MLP neurons of a small language model. Each row is named by its layer, matrix (up: input weights; down: output weights) and neuron, and shows model dimensions 32-127. Each number is 128 + 32 x the weight over its row's rms, rounded and kept within 0 to 255. Numbers have three digits each.
Before each neuron's rows, "fires after" lists the tokens most often just before its 100 highest values on Wikipedia text that the model never trained on; "fires on" lists the tokens most often at its 100 highest values on Wikipedia text that the model never trained on. A number after a token or word is its count.

fires after: " d" 31, " s" 17, " " 16, " H" 8, " W" 5
fires on: "es" 30, "u" 29, "." 11, "ar" 7, "en" 5, "e" 5
L5.up79:068155115108170155110147218096147121071189137166154139106157160103117109111140081085125098117145183160087166143089178106133127126064161146096049142099090125108104145100140093166119074125193155114169100160092129081078145143157144084132117205154132097142152131094159133183101114137109103106
L5.down79:151134131070121153140135173109137110197129152074109150133133137117148104116074164131102093153138201084128089074142140129149131115101141136098166072157216125134145079127099111140093113074144078116126092183110045128130129143103186124113112158122163158151126120064104188113100120101135185103

fires after: " the" 52, "th" 9, " Ch" 6, "s" 5, " an" 4, " N" 4
fires on: " pro" 20, "n" 16, " con" 15, "ro" 10, " in" 8, " pl" 8
L5.up307:109161138121161190098123101129139129152113132184103160136099112107089082061129091112157119166144079142190140156213070122159166165186129099153157144144137098113165053099173165117142147089154089187177172131144069132160122172134067138159083149139110130092152133143163119179114096123136149084
L5.down307:086141113183159064110087066073118143123110137112114123118087148159130135193128142153111152089170142122166113176107131098132131146122119159159177118152142152112134141128098126114100082154141181180139136136165120137130104118130164115146101115216103124113116090138171075103086163109163174147

fires after: "n" 25, " |" 18, "k" 10, "en" 9, "an" 7, ":" 5
fires on: " L" 17, " O" 13, " I" 13, " of" 12, "e" 9, "'" 5
L5.up101:152074141084183088105107077099132155138092154101135116153135074082095063157149102146149107114153115156114146128164125121143125103082179126170157200121143146137146159101135184210116059144125065100180162101169105136057117116139127173126139115151138063145137160120122068086097144156174126107
L5.down101:125087083109094127094152170098130098095172162140074122121173167109152150100142121075142081050158151134168174155138117120141153159102130122135074125151145137211112147166140197186136073135035104105164136076121073141117189138186087152118126171134078176094103051132118165106134103130150119201

fires after: " C" 20, " c" 20, "ab" 11, "==" 7, "it" 6
fires on: "l" 57, "t" 13, "L" 5, "Q" 5
L5.up152:112131065139048175130111119149132170152166103107211118060141107158168172074157146123144150121085105132170191101149104118098042140131154146136145154168093084130117102127137115101135138144173165149121154120125152158118120141065152160107141119075102083141119120153155104134130111139106115093
L5.down152:100120149135090161088111057139153120124155150106106127138162128146071180111138147064127047096129132125119113135114156117132086202165145131155093071117088124121091155145070087128159118135160127124106123111145154183167161128196083104131136175129102102183159161075168061132146172080164096157

fires after: " a" 16, "un" 10, "an" 9, "en" 9, "re" 8, "o" 7
fires on: "g" 29, "t" 19, "pp" 16, "ag" 4, "y" 4
L5.up295:094162121188131125119119173214121140133111102148102159000114136117133176134133129150152088123152178122151157147097090090089093127151161114159109119134107148140158075155182186071135135088131158119176124100111124101129132112101112101129108146172141104155152137096141051125218106122185086108
L5.down295:117131077094130136112152105129114144091097153111136115138149076169032147155166116117096119124103099087100095083153152160145113093180105093131094155113109064141166156045177057182084135165122134104176077117151170101124097158118167142112146077130159147109158126124125149154186095175143175106

fires after: "r" 22, "ill" 21, "p" 7, " I" 6, "le" 6, " to" 5
fires on: "ion" 28, "t" 17, "is" 10, "on" 9, "ic" 9, "ant" 7
L5.up622:115164111056138055091109107140124130128124166173124110140148180069167162126115138100146200124146171092094167116145121070133121152132154174136176099147099160073124115119100129079191100147132093143104122174147175142090147139140133161117131210131111147175122103158101195121123149140199088195
L5.down622:121162156166133114167098088134127161093121100125146141101109123154138163135118141080103123130120081135135114105084162187145138109168108091159082125068145110151121161093157195144128102156159129145100115119145104103146140069116171106126148117191156112118183153174141084170098149093108183095

fires after: "e" 48, "re" 20, "ri" 9, " re" 6, "p" 4
fires on: "v" 22, "g" 17, "b" 13, "f" 10, "c" 10, "le" 7
L5.up574:086088117123091082175101158163138109114039167105158143202095138124137113182137102144182148110118176147156119146130096095180103136114088136142147069130129134139147142195124146108113110088061183131154138180107161154159137118116132070093123124124121117140160150124057163116169149129179139121
L5.down574:096187170121129155088064122134130120126087125063094108149102095131087120172191153108133121131094169108162158158085191233112176157133125099087110166107101126140111122169095121092151117140130126160154121122145124157120219167127117117138106179170136100132198103158113151182070094162163119142

fires after: "ed" 17, "ud" 13, "," 11, "n" 10, " m" 6
fires on: "ing" 13, " by" 13, " com" 11, " on" 10, " a" 8, "ly" 7
L5.up471:167101116185149120102191181146135139179146092123099147117186126133197110099108084128159110135205139123127143108171116102141133079146091082119139096119108107100150116203075127220113083176090104161102117150181116160088135120101129094126133122116126111168088156116145132162091115116145118104
L5.down471:069177112167132141145151159143107174111110150125105112112091140134140103147120172180127138139167108131120149102153153172109133151168129114125151133134157173120159137107017145131144113118139133181162166140112105158121127104121171143149157147136100072129150148136117081180109145106036135172

fires after: "p" 31, " v" 16, " c" 10, " d" 6, " C" 5, " (" 5
fires on: "r" 26, "on" 19, "he" 12, "ic" 7, "ol" 6, "art" 4
L5.up1:164105121119089113154116108121161174085192118156114168132126147094144178115203098103084174156102068171111169115106082114148071168147131091156110173140102143155130123104139105112087152116108131134069089106076141171132113146109176093132155126109075141064141109141103082140111156213129128119
L5.down1:111090123159117098054172128058104173129104124130128114142129109169107087072099150094130129156163115091166091116109097171109175106135134123145164085084096122155152082070121135110066119148139072106126151091186105098078174082094155155154103196159137153174125137164167161158104105108149143129

fires after: "m" 23, " a" 13, "i" 11, " the" 9, " n" 5, "oc" 4
fires on: "un" 19, "ation" 13, " w" 12, "ew" 9, "at" 9
L5.up257:129153109182128154072192130121087146116174161114173099143179114087126142072092124191156095135149102094134099115150118082148109173149135122115075110115121120126103140071162148107203074108205126149127092159123107132088079115110129133143142174174129130126116143173080128139142058113134145092
L5.down257:154103116150115106114101130211120112066125140146169110090090190182153144131134129124163125069132120104123094120164076155125104116111101127076131131152164134149137174157157160156101155161096112161136091166111140184099166112111171142109166124109166087135066097130087118192151183159185164092

fires after: "t" 18, "r" 14, "ec" 10, " n" 10, " v" 8, "l" 8
fires on: "on" 22, "om" 14, "ar" 12, "ot" 10, "am" 5, "en" 5
L5.up445:102121088131153079114126080173128118111137133149123117177152129116191077101132172122120146216191150084090160151124124152142157167150119094149119176111053053161201063121166094112125131170173085108104163135091101152116139139157090077144114123127137129170140076128138115115170190110143149083
L5.down445:095127175118142174153118146162121095165147188130082119199119139148100123126092096094120129133132188115068112217147131138121151081046173166108177078128164160102135154089154130114091147157105108167105171131104167134148153084143113119149133144153086049140140083139110117087162155111082104122

fires after: "ub" 21, "ac" 20, "ol" 14, "r" 6, "01" 6, "02" 5
fires on: "l" 20, "ed" 16, "t" 9, "or" 9, "1" 9, "v" 7
L5.up326:055143135136111145120126144130059095152076114093118120122200104132155085129100106099142161062123102077139139094115095136106110102159122227183103152070142137143138155094138192123123129183172160167144129103137116125188168104069114159095117136175110148155145082151111166153141176070135157111
L5.down326:187111100157091115148189133116130076117150180106114098126125156152121126111148103102129134108093138069140132059168098126152121140148208169113179125109146075109077134091172152104186204153136092109093095148082160137163116104084135090111135108118124126126142127123141158086127115154126112130

fires after: "m" 22, " M" 10, "-" 10, " Mar" 8, "M" 7
fires on: "L" 14, "9" 13, " (" 13, "c" 12, "ill" 8, "on" 8
L5.up442:127160090138150061115142101171178155185085143143088079105177114111152172104144111155123153116088159144143166127120136157061088201106122133134086072104076128149130158124187173135130103138135119126130112158055149120103116129151094169143136091113137085145050108109133107161126076111139129127
L5.down442:162088119135113137115115136114121094104081097171163200114104137181117110077102162125162140146105139126127167096105133196109132076137143067129116185198110193154106163122151159146141158133107118114125148130156102134137128187102153079133134194081154154051197152109102122160102145093097068123

fires after: " h" 55, " con" 11, "." 7
fires on: "ad" 58, "\n\n" 10, "ed" 8, "t" 8
L5.up450:153133153140171101169094152158120254107121142129152151152168155059168119076058084118118157118142166102112123082156115154132137137091165127185105126128067075134085117138111098149144097134151064168188181122107118136135162134110130061112113099130130146121125151173115131123178106119142147166
L5.down450:189148103144172096133099157144103159144085147124086122135169169129083142187122108162168100088105118089159168000144095140111118115082091144131171153078085148100144113194053083196113169115106170173085147120089117111127103146141146134102127112116131085110121168147116078175168097149171175120

fires after: "a" 57, "ra" 10, "ak" 6, "ar" 4, "U" 4, "ro" 4
fires on: "j" 22, "w" 18, "z" 10, "il" 8, "em" 5
L5.up428:116139110152169171134147093150142121160099178108101164142113126132154132089189128081128104090094133080153128114098098116100147106135138118148126094126115191074062082176178143119165172185073117119118159129097123136110155164186204120109093125124176120132052151113104093135079184133048144127
L5.down428:173122150095090094139126136097121130108118083120141082078131151198105094123082172175141123139154116132093165184078143118149029189137163123124112121123106062109155105105134137148125168156161190194084086136178097123151120080074125116136124127116163168150145110119189083125107122118107088175

fires after: "a" 58, " l" 8, "er" 6, "ar" 5, "el" 4
fires on: "il" 59, "i" 7, "im" 6, "d" 4, "v" 4
L5.up529:170140066085101106131153178164101126135102127139095154154128069100120102132090085135127119151070181120127116107110130089111075131152221153151139153100111132159131153130176129132131099104062076161089139131128081089137106100121129116150115179117139176083153083093181160174085195120131083161
L5.down529:104071160151118131095142119127112135163099117143084075051047188117132171184126156134162116108124139117178156125126155188114116101121108143073106127146134143057096142128141103050146151156119114135099116137107123066127154160096093080168157189087152184094098109169166133131113162168182158185

fires after: " J" 16, "o" 14, "a" 11, "y" 7, "ie" 7, " " 6
fires on: "i" 25, "v" 21, "im" 19, "b" 12, "r" 6, "as" 5
L5.up369:145139119125101153116090133144159148147094042126130163166116134064088129158127157097106128136177160094201083053097109088116117088144169172210138186153119108135153076176177078145108171211185132180111069104153078090105112080090119085128106143113134136180145133114175167148162134111118144102
L5.down369:141124125115103126096101126128111157137174108148129182105128110193167094117103164113123085116163172192105096081121149129140114159116144042070209110108097134044138131131088156093152167122119124118118161124064123146112156145089089183086143113185121137178085158148159079161099130165153085144

fires after: "le" 15, "r" 15, "l" 13, " r" 11, "or" 11, "el" 7
fires on: "x" 19, "ac" 19, "m" 11, "al" 10, "om" 7, "ing" 6
L5.up634:105116107126183120130127189167147088096089174164148077105108082105165090202113146151186111150131118149103154089126098117070097187141156104105130101104115131135136126123178126168122137122100120132082140128150152131170171065128076161109129111095169116156126067125166171152138134110187071138
L5.down634:150181048137073176160135120104076157099102185127128162156169105095120125129142123110136151142136111046120198113108202169099095109082100077135102102153134148143149115116158091119163095082173085162108161113133100148082102162103135157170142139061108176210113175096082126112122130159166123138

fires after: "r" 36, "ur" 11, "or" 6, "ist" 5, "er" 5
fires on: "ou" 19, "ac" 15, "ar" 10, "ing" 10
L5.up439:124123112117123124153060234071163113127159143144068150138125133111129138149136126122109159127128151201117094162150141142116135092072165140193086094123118082125087115111136189123130113132065101088134140127118180095184154160127201129130105129094095164167152123138100103125211172091077148101
L5.down439:125172154149159069145126154133084057172179109100079102153087132214162121145097119099126139148130148093171163197148111150148162092137127159090100148134095086090126073110143078086116106101141101127148088090114093099137110105130052116179101185206151115157100140196141142178118150190118115108

fires after: "e" 30, " le" 21, "u" 11, "el" 9, "o" 7
fires on: "ad" 29, "il" 14, "ated" 11, "ep" 7, "ed" 6, "t" 6
L5.up134:162184147098129092139127117072149175193100147139170122140142130126149118134087142097171188092166179159150157110113095088154132127107119116159121124124109162168082113080154112138097107173174114136095115182138081172103133192107110116170131144153154049105115114188088072128108126151115087188
L5.down134:099123130121134168116115159153113163130096128090092115125120121180122153176118131145193142128174102135128128108132181098109116174055084124124151053104135111135174128119093157116185135126104097157066120191159129109137172099148161145161114147092072165147104142169171103172108123199099069106

fires after: "ur" 26, "u" 17, " I" 10, "ar" 9, "i" 5, " al" 5
fires on: "ing" 32, "g" 8, "ld" 7, "am" 7, "th" 7, "ong" 6
L5.up600:126122085100147150100133116104180112073134165130080138151179153130137116176071115134207079120109136110137112146140092102127086126161115133040155087156141126171137119126099115085095175140174181123111091186096169118106184138105156143151090095200114119125147191140089115199140164125080125107
L5.down600:114127092118156148082089081122140171164119127080149129175073157154119080178114093109139161115155109136145093097121123168121176134138050209134140088144127084118086091098155143166174119148150126112100135146154111157154169136089104119083094117129214178100132160138145146106125126116093099170

fires after: " " 25, "," 16, "c" 7, "1" 6, "ou" 4
fires on: "1" 19, "," 18, "2" 11, "b" 6, "ur" 5, "ie" 5
L5.up30:112072133108116152069156122079111068139145145114093185127150133194046119059078097085126110160135107122112125147156082136149139059144125152095119124165095123157138179191129156175183151154165113113148103123105142125149177125107117145121170190163085138120098088192112151123136160172148169118
L5.down30:099143093168141132092135150128152110164150098166119106151112086037146101125121126112143112143076097114176193167123102157141065160158084075146104141116130181141171144096087188137102080090085145114166145139120087080069078142144138131141143119141163127151167143127101093136167125042128149150

fires after: "u" 14, "us" 10, " s" 10, "," 9, "c" 6, " c" 5
fires on: "ou" 14, "ed" 14, "it" 12, "00" 11, "our" 8, "igh" 7
L5.up620:123099117135088104108110162132147118151107080126118153164191090103107087136184063108174110115126123068095101166130133129139149138126163088119145120108143189142130131152121124080106070064148101087139139145120198124044135096107116172177118102172112100189120108101108143122110102146105126202
L5.down620:132162089124150128151131071119085130129099096123086068161126114162187129118076167105112163068107113146124152090145175162114112162104093128110164176122200107124110125125079105129071143114140145109124186146079100137120123134165209135128140155097131126100122120105129140081111110118172143127

fires after: "." 54, "2" 18, "1" 13, " " 5
fires on: "\"" 25, "." 14, "1" 10, "9" 7, "4" 6
L5.up438:114087086137100119144075191171153179151108119173103193155148134178120102132117132136135151113190136120090094106131161098123133102118169178137119149091062098089079114094155126146132194101124136155097084122122096160139108154132129129138089156155090122171122132160133088092071151178136152142
L5.down438:138194093146089091086114154126124155133067131190089113097181144158092107101129088140130057117094121087121097141130216108101117135132130187156110128155202102136164161117150117159189159106104098100119171124137109089109181105104059133133114151178064118188129160125138149110146093080136140124

fires after: "2" 28, "1" 24, " " 13, " on" 11, "n" 11, "le" 8
fires on: "9" 24, "02" 16, " " 12, "1" 9, "g" 6, " J" 6
L5.up16:155163110208137142082148168118092164121122056125111137108124189134108074145078086098139119142153211108120120139169126057138156078133125125107168111147152148129064091114153143150119100147114078085090168131110111134107110178082135141095087179090109088158129083152147165072159171111122109137
L5.down16:167164045152124139164083095099107083139119079195108138102103121167142097110186148193096105163082113156107129153149160068226054122147197115158122158132075189121076140106173095118084116126121123125107179118086127145168186091122148130103150129164139158122145185111118107137117123127120137110

fires after: "." 32, " h" 16, "os" 8, " as" 8, "c" 5
fires on: "\n\n" 21, "av" 16, " the" 14, " The" 11, "it" 9, "if" 7
L5.up494:143095104099085146125114051215114199118072143120190103121182163087169090132118108104151100125139112133095113100113125164150088129115140115091124131165089114087130105121130169135126122142103128214143094144148190145047129094150135090116148125169164111133123080144149122115154198083145180162
L5.down494:173096151169173150156135121134096104128128133157082142125081121095135131112083142152096130095139126129122081060146094191156103105170132130162115108142171167097134109158016108142105155121141082152204107090148115107153134127131149189084147138135176139143158160129129163157090096128119147188

fires after: " p" 21, "p" 11, " c" 8, " pl" 7, " P" 7, " Ch" 7
fires on: "an" 43, "re" 26, "or" 10, "r" 7, "k" 5
L5.up161:103115093093140164165142188142144158107073164132133088108195101115099151071105070093172165156156060148159149080136113155142118137156181117120098088113084174201133145196088133124085149108198108116147126168152086145061152114106164108108138074196094153103138160149116152141059173118148145106
L5.down161:132109109126121120087094148098100141132150145106075134166139167148132166146178079127132107150169112163108109117118171158117176123141136134082122108109127128154116089157110086132111179143090057152114134104080130178162116134117097094113152169128125111161063173055151115077127100117160112205

fires after: " m" 20, " P" 19, " p" 15, "m" 9, "ol" 5, "om" 5
fires on: "ar" 42, "us" 22, "art" 7, "un" 5, "v" 5, "an" 4
L5.up104:152147161176167062077076138174106056112164116108096100130153149148143119112091147128150163112107084050171155094143132176185087139146166174105071075113175115094095133141103148110168100170143111085127131113095093164121127119150090087139184178094111087119145160091096153162166204123097098123
L5.down104:145131156083134160148113136127140184193163153109136133138088126120114139080150130166064147120134102111139093159082161135081187119087081132170104114179157143098191117095135168134138133179111146079152167152102163138101146066127137110111152173127119134172064116042116111151131186116124089089

fires after: "f" 26, " f" 16, " F" 16, "r" 9, "b" 7, " G" 6
fires on: "r" 20, "ri" 19, "ter" 19, "re" 14, "on" 13, "l" 4
L5.up172:156087114148075086140113153124127115146036110100102086097114126149154187146134100138181115116192139155092147151118086123110145129127166166147102111047056102094135104104113138140129159117130140139095120140148085121129061139143175128119149169199092122116097078141144079080132134159124104095
L5.down172:155130076110150129153153170142160121094168129078056129071155101111114077109132131113088176172100094116177157156169158117132164188128093154112120140195157189114161115195119085123088115138170173115099176128106151122134130136183115205079123071131108177060194095139124131165060157084120117171

fires after: "er" 39, "ol" 23, "her" 6
fires on: "d" 22, "v" 21, "'" 8, "ial" 5, "al" 5
L5.up82:143111033138117113157138112109093188126121145135166183158132130130133121131158071151071166166132059103169042206140169190073111157039104142100154166115156119172132141092100145092094148098134097126120083174140137085107118090143153115097095144158103158160142129143114111119176162179095126125
L5.down82:134145146133192143161119081128144069128052188184120115145132156089175141163124140116147084093145142118135119133133135131150080168096141144135160069086173144102154148170140146106186140168136177113156149126117154113141102139093147112181114106134118105133086125106133075105061097098173127129

fires after: " in" 13, "ing" 12, "ed" 9, " with" 8, " as" 7, " and" 7
fires on: " an" 97
L5.up294:132128080106124110161101138126083107114105084125086156102157092106125072090216112143092161118135101077198121064177189152131151087115120091171142138134075110134133129106120124175129148101181128173090130092131078100102138138209048179062106181136132150076155103107144143108156160079054120075
L5.down294:125114134229136116123058102146158147115135138104128178189088123116132123111181133125092110118075085108122077111150147171099146131139098128091154105148104183110134071131105078147147135078125125109116095119084054128102143096106077191142117139131068195090158116099125121139146135151138154114

fires after: " b" 23, "b" 21, " al" 16, " B" 11, " (" 4
fires on: "ro" 27, "o" 18, "s" 17, "on" 10, "b" 7, "h" 6
L5.up142:149078144170129101085145086136133133118176145168072095108187155111042149199159117141186132116084120111146122109125098106093092169126112114155127095110066115067133114149094101089089149087126198187107158133159183182095160118137119134149135105113062169117170081101110136115143139140133086075
L5.down142:112160090193100127126150118138160059154116115171111144105123102108107112040073071200110139138130156111170091141123082157140119093192148132159108117147140166149026080148171108158178135168122091095189077113100068147107141156143155113192121209071122159130167119111130125172149160140140115141

fires after: "," 32, " and" 11, "s" 6, " (" 5, " to" 5
fires on: " in" 47, " of" 19, "in" 8, "el" 4, "ou" 4
L5.up188:096094124125180148062144053155069135125115142128100185204095165099120080073112133101097146125133090147166066136089166147086128184128154088186137144151099127139148112106122102094134121123082107172126197130179047162116208118114090096132140144171094149107119159157137100110122187152101158122
L5.down188:144178135182077147153143194121180146182157146143052129104102148087127178116134149126161176119129101109164107183125093099146102121092096118097135145161118093188160106174149146140166111096115081192112111117108152135096045139115091176124140113120125125091120063155111147137130207109139134166

fires after: " the" 19, " a" 11, " and" 10, " of" 8, "er" 5
fires on: " w" 75, " wh" 20
L5.up631:125142122129190174145149082118184086085186152176170134061185095094155096171132120177155125148140122140073161088194138044135104099193120156071130099148086122081087112122118111073098090148196122140117135162071109121142088136126125132101164143144077107111173200152089156143119151167144140094
L5.down631:119126133178122143128132114096186124075128115178143110116115148111072137093135154133161121171171111137072108180166062155107105078137164138142084119180090100107114164118101136080119105095153103186107105124155162123159076102150131165120170136149113130093117087095140175122106092114182114155

fires after: "ul" 11, "il" 11, "r" 10, " U" 9, " E" 8, "E" 6
fires on: "p" 28, "b" 20, "t" 11, "ed" 5, "as" 5, "v" 5
L5.up268:083133133111128132142183176111143111138124036094133170116104149119161115072085140119102088172113112142059133147117122122121092067153089128175062129137055222081125140125075173102140130140142124142138139166102156115104094142128058139122159157107126181147125174095117149098188139134139178134
L5.down268:141162061137120082114166074128165080162131191157095186089083111096146151151145147085166125108134149059100102131177165119154146098068133191150139091083157160133106192125168150119174086113108130171114093105144149168129158112167125142122156125144168114134099118119134115104178115146115062123

fires after: " " 26, " a" 18, " al" 14, "al" 6, " to" 5, " N" 4
fires on: "b" 35, "un" 20, " n" 7, "ot" 6
L5.up544:070112122161102101033137128148081092109221049096082127153152169156089108123167109149124136151113117110163161093138117110164055130163092129135144211130124184111137117165122144171151160156113079133137103117119116137155116096082060110128143114226137124170137107107164143084096148155115140139
L5.down544:137105168154125099173140138139186100113142181124106108098096061134122159081129164061107139090093127100126149152197132079104152105078136151095155120081146120169091103107116084082107142144188117132133112100041120127167131174103132146156128128136085125085128101184116127129115137151083093151

fires after: "th" 18, "ent" 9, "y" 9, "ur" 8, " Ch" 7, "in" 6
fires on: "r" 19, "le" 11, "er" 10, "v" 7, "es" 7, " A" 5
L5.up133:146147075058148130094147139085120062129145107089138109121189096107118117124129102100144138194129192137156159115146104140170125089112124151121106144123119130135143129074102100162123129144171147154138157137070157143112123090120132129143127118137082150120174128165154091149125141068117151078
L5.down133:189109131163115130217129120107123157115099149157108152125110128123137138125164136173103132155133095128055168148142104172107107133174145118126084094166130138150200104167127165049125126105151213145170180112143135094123158139106132166126145147122178110161150151097130138111077105153120103175

fires after: " G" 22, " p" 21, " Ch" 9, "i" 7, " m" 6, " g" 5
fires on: "r" 74, "ec" 12, "in" 5, "e" 4
L5.up379:159145151069127108164103156121134186138116125102100147113108181068133164008164190061093103110140107208157176161135094139175120159096172145090099157089120134102097113144149155138155126114138103174163112086169110080120192069146143142124106124128111148144059126156107163126182146129137106160
L5.down379:128123044175082122163160134151150151119157169130085067050116121148168096179124141098144106123125068146096145107146102100058112122098166170122145068146166138167120150082083094164086118047144122112103139138080136168146075153150083118141145137170178167114152124096082195158160117166110114187

fires after: "." 17, "ri" 16, "ro" 11, "ran" 11, " pro" 9, "e" 5
fires on: "b" 33, " F" 21, "end" 11, "c" 11, "p" 6, "f" 4
L5.up140:126123105105145106157194157179104094142127175152132055192145150201115118061120160164154133159108111089086166141157112134081129108144082105129151140111115098131046128149103118165181141122180180126114147139098173118140166109150134049113076140129093147096164078171127083077104115154117097167
L5.down140:154145130146066145120095146124126149104139113089169127149161090098108072101144162142126182197148177209152152086107109133186146145152116133134107105130119127106209133088168124177129123187125068131122133120120081117167094128102136160162189130171090144051089127104092138052170066123120161183

fires after: " |" 30, "a" 10, " A" 10, "am" 9, "al" 6, "il" 6
fires on: " " 31, "j" 9, "p" 9, "s" 7, "T" 4
L5.up431:088178168193125133076111110068141165174132145155152129150087195152186102127099114158222170144148116127099140140084142108145105097142133122152119116107138154148138197151170154102167105171169095134117113085153137136132152087080099175102106184097175121149124147144125070116141158094052117155
L5.down431:099117134077152156131184092135169106180147124165132127117129095074077108132179129170120071100175133141077145155173179146115192147189146150126127186100148110154146119132149115096068095104125090132168145131170063115120135144148140158060065176113118132109128125114111187089110094138128102086

fires after: " w" 34, " d" 31, "a" 12, "as" 8
fires on: "id" 37, "ur" 14, "e" 11, "on" 9, "h" 8, "ir" 4
L5.up113:118076071149156205088169123120131186077140140116159105124151081111151193141143152127132138094144217138112177157091153151084180172083167169104116112144077141112097085118132190147143082106123116139140128125111102081102142099099152040144138084215156102085140041096126082141149147140123108101
L5.down113:189163124149169128112185179113130087094153141105094137110127134127148106069109112121148171130160137058101126167149119137131094099070092108148069214070160163147172151137034119145138177150194154124101189095181135117114143142175140124144138152114094153107090134164146198087105075153073103164

fires after: " C" 41, " I" 11, " c" 11, "ar" 4
fires on: "ol" 42, "on" 8, "re" 8, "d" 7
L5.up223:111158157118156099153132167106096156141107119150182140125180109111141126119081061154142125193136055125166114105149145105155060143117180150128149136071133196144126095095158140150117137116135058132132044089089111136085175062077158100219146177114161118101082142174129118176144138110119122147
L5.down223:148159112095122138067150118155093177091144073121129138210102084108126169106159170138123063108117111163133107142143107183110136103166120112125151150096164137134076146121077118160114098105173103162114120147181157183116088152155222147170159133141138133093172122147072143127074124107089160136

fires after: "." 59, "op" 14, "ork" 4
fires on: "\n\n" 64, "le" 14, "it" 4, "ed" 4
L5.up130:146080144136093084185139158100110118119094162104151112093148062070191114176170135149111151132148179105132085103153167130149120172157048117110099122171134148102102129157076138120118134160143100154140190166082127117168082151135122118153068115189078143144091087128105124156167127144135126111
L5.down130:158132137138132163172137085120116208148122127110128136133108100078138155157120148111155143124184106103067120108147090153151080091091162094123142130115148132132132147152049125122102159081100135172083105132116132160110096045110107170142138087083099105093101094100063141149154123135152142122

fires after: " C" 22, " M" 19, " con" 15, " m" 12, " c" 10, "on" 8
fires on: "is" 20, "t" 19, "it" 13, "re" 12, "as" 10, "our" 6
L5.up317:151147130117100085148138105127066139115120111118153171119193151127145114115142135157139136175091138115088142073083201130094092176152115126135138136115095143099092093211155117168151143130125112150176119159099128134069151061083158127110085138152167093139140113128143200121114141173108191102
L5.down317:140160144130143156084094175153140154149126151122102114119112117157163109108151177086125086040090090118149168080152144109206153143224132172077117066125109117163144081110107108127107096131103180118133155084104113149075136139142089163142173154191164090146108149152144040170134149129173139112

fires after: "ist" 17, "er" 15, "h" 14, "ol" 13, " J" 13, "l" 9
fires on: "or" 17, "m" 14, "l" 12, "am" 11, "d" 10, "n" 10
L5.up37:184158083133154053138094169130077110150108122105118169143167161112089100152112104120182108132156140066128129130173127164115102152103120164083179167106143130112099109087150131127070169137127074185123147079152157128157135129093174190118155155130090085133077107132121200103137129150138065138
L5.down37:119131124201026084130126082120098079110092124149144098076094123111145162156082108087078114099160144177127146143176142049115129126087120129156130116139175123158149122119090146194087107099152127150126126147142130078062123137136149154111137096062183169131184048165150134068138104130100188118

fires after: " m" 16, "om" 16, " pro" 14, "ro" 7, " th" 7
fires on: "ou" 30, "p" 22, "m" 19, "on" 5, "f" 4, "is" 4
L5.up221:164143105085133149111115153161090171179095089078088087146092106127201151078185142078169100130150173058087170174132149145143119146142108100149113142137033129179103111182153146140124106087131132136113121150058167098108179086107132121142124159145079079157126139145121168077104176139098128114
L5.down221:173169095098124149090127140145177187125119179097107098166098099153095097095113110081143164098182145123126136126123088117145145114088140117112116137176119054164147169127182099166157131080143143098144099124163195161068123138138157125142121106099087085073184160144124119127119143115162109106

fires after: " d" 19, " w" 10, "ou" 8, "or" 7, "id" 6, "s" 6
fires on: "id" 24, "ld" 14, "s" 10, "on" 10
L5.up138:125105147153154161120187095162130208127093165174102152073141174127152134129147075106136129122154146083105164105142114139139134126123096146158179144131156119097157090091129179111124076155172123136155151107120078190192117145158126150096089161145101086109114069125107145156103094160122155088
L5.down138:125099117132106157102136175102081142083171105091123107183121150109145159102071158097164166130121093170129048155138148170087133162064130100130138163133116151174058127135083101136145123111090095188101119116166166089130062092100146121171109101080157151124130148088122148129130093120175135136

fires after: "er" 39, "or" 27, "ar" 6, "ers" 4, "est" 4, "oc" 4
fires on: "v" 24, "m" 16, "th" 11, "l" 10, "ial" 9, "ion" 6
L5.up638:134163085095131094097127112206082155139125173091167138106146117130133142185111044143097149166142069148109139150136123145123060177110200167107097084145079122103131104091144151118158079138133103107195120118127105185127088065117087134084141114081096151117110157124123168102200125140112135086
L5.down638:128137085183112168147134182155081106148128109143113078123119103057161114086129096113132185120194161158135126178121177075091102151174134169178137109120134103179130090150117103107095121086116104109112115161200093120111132149094162154106119077100115117116109149143094177203149106157124101153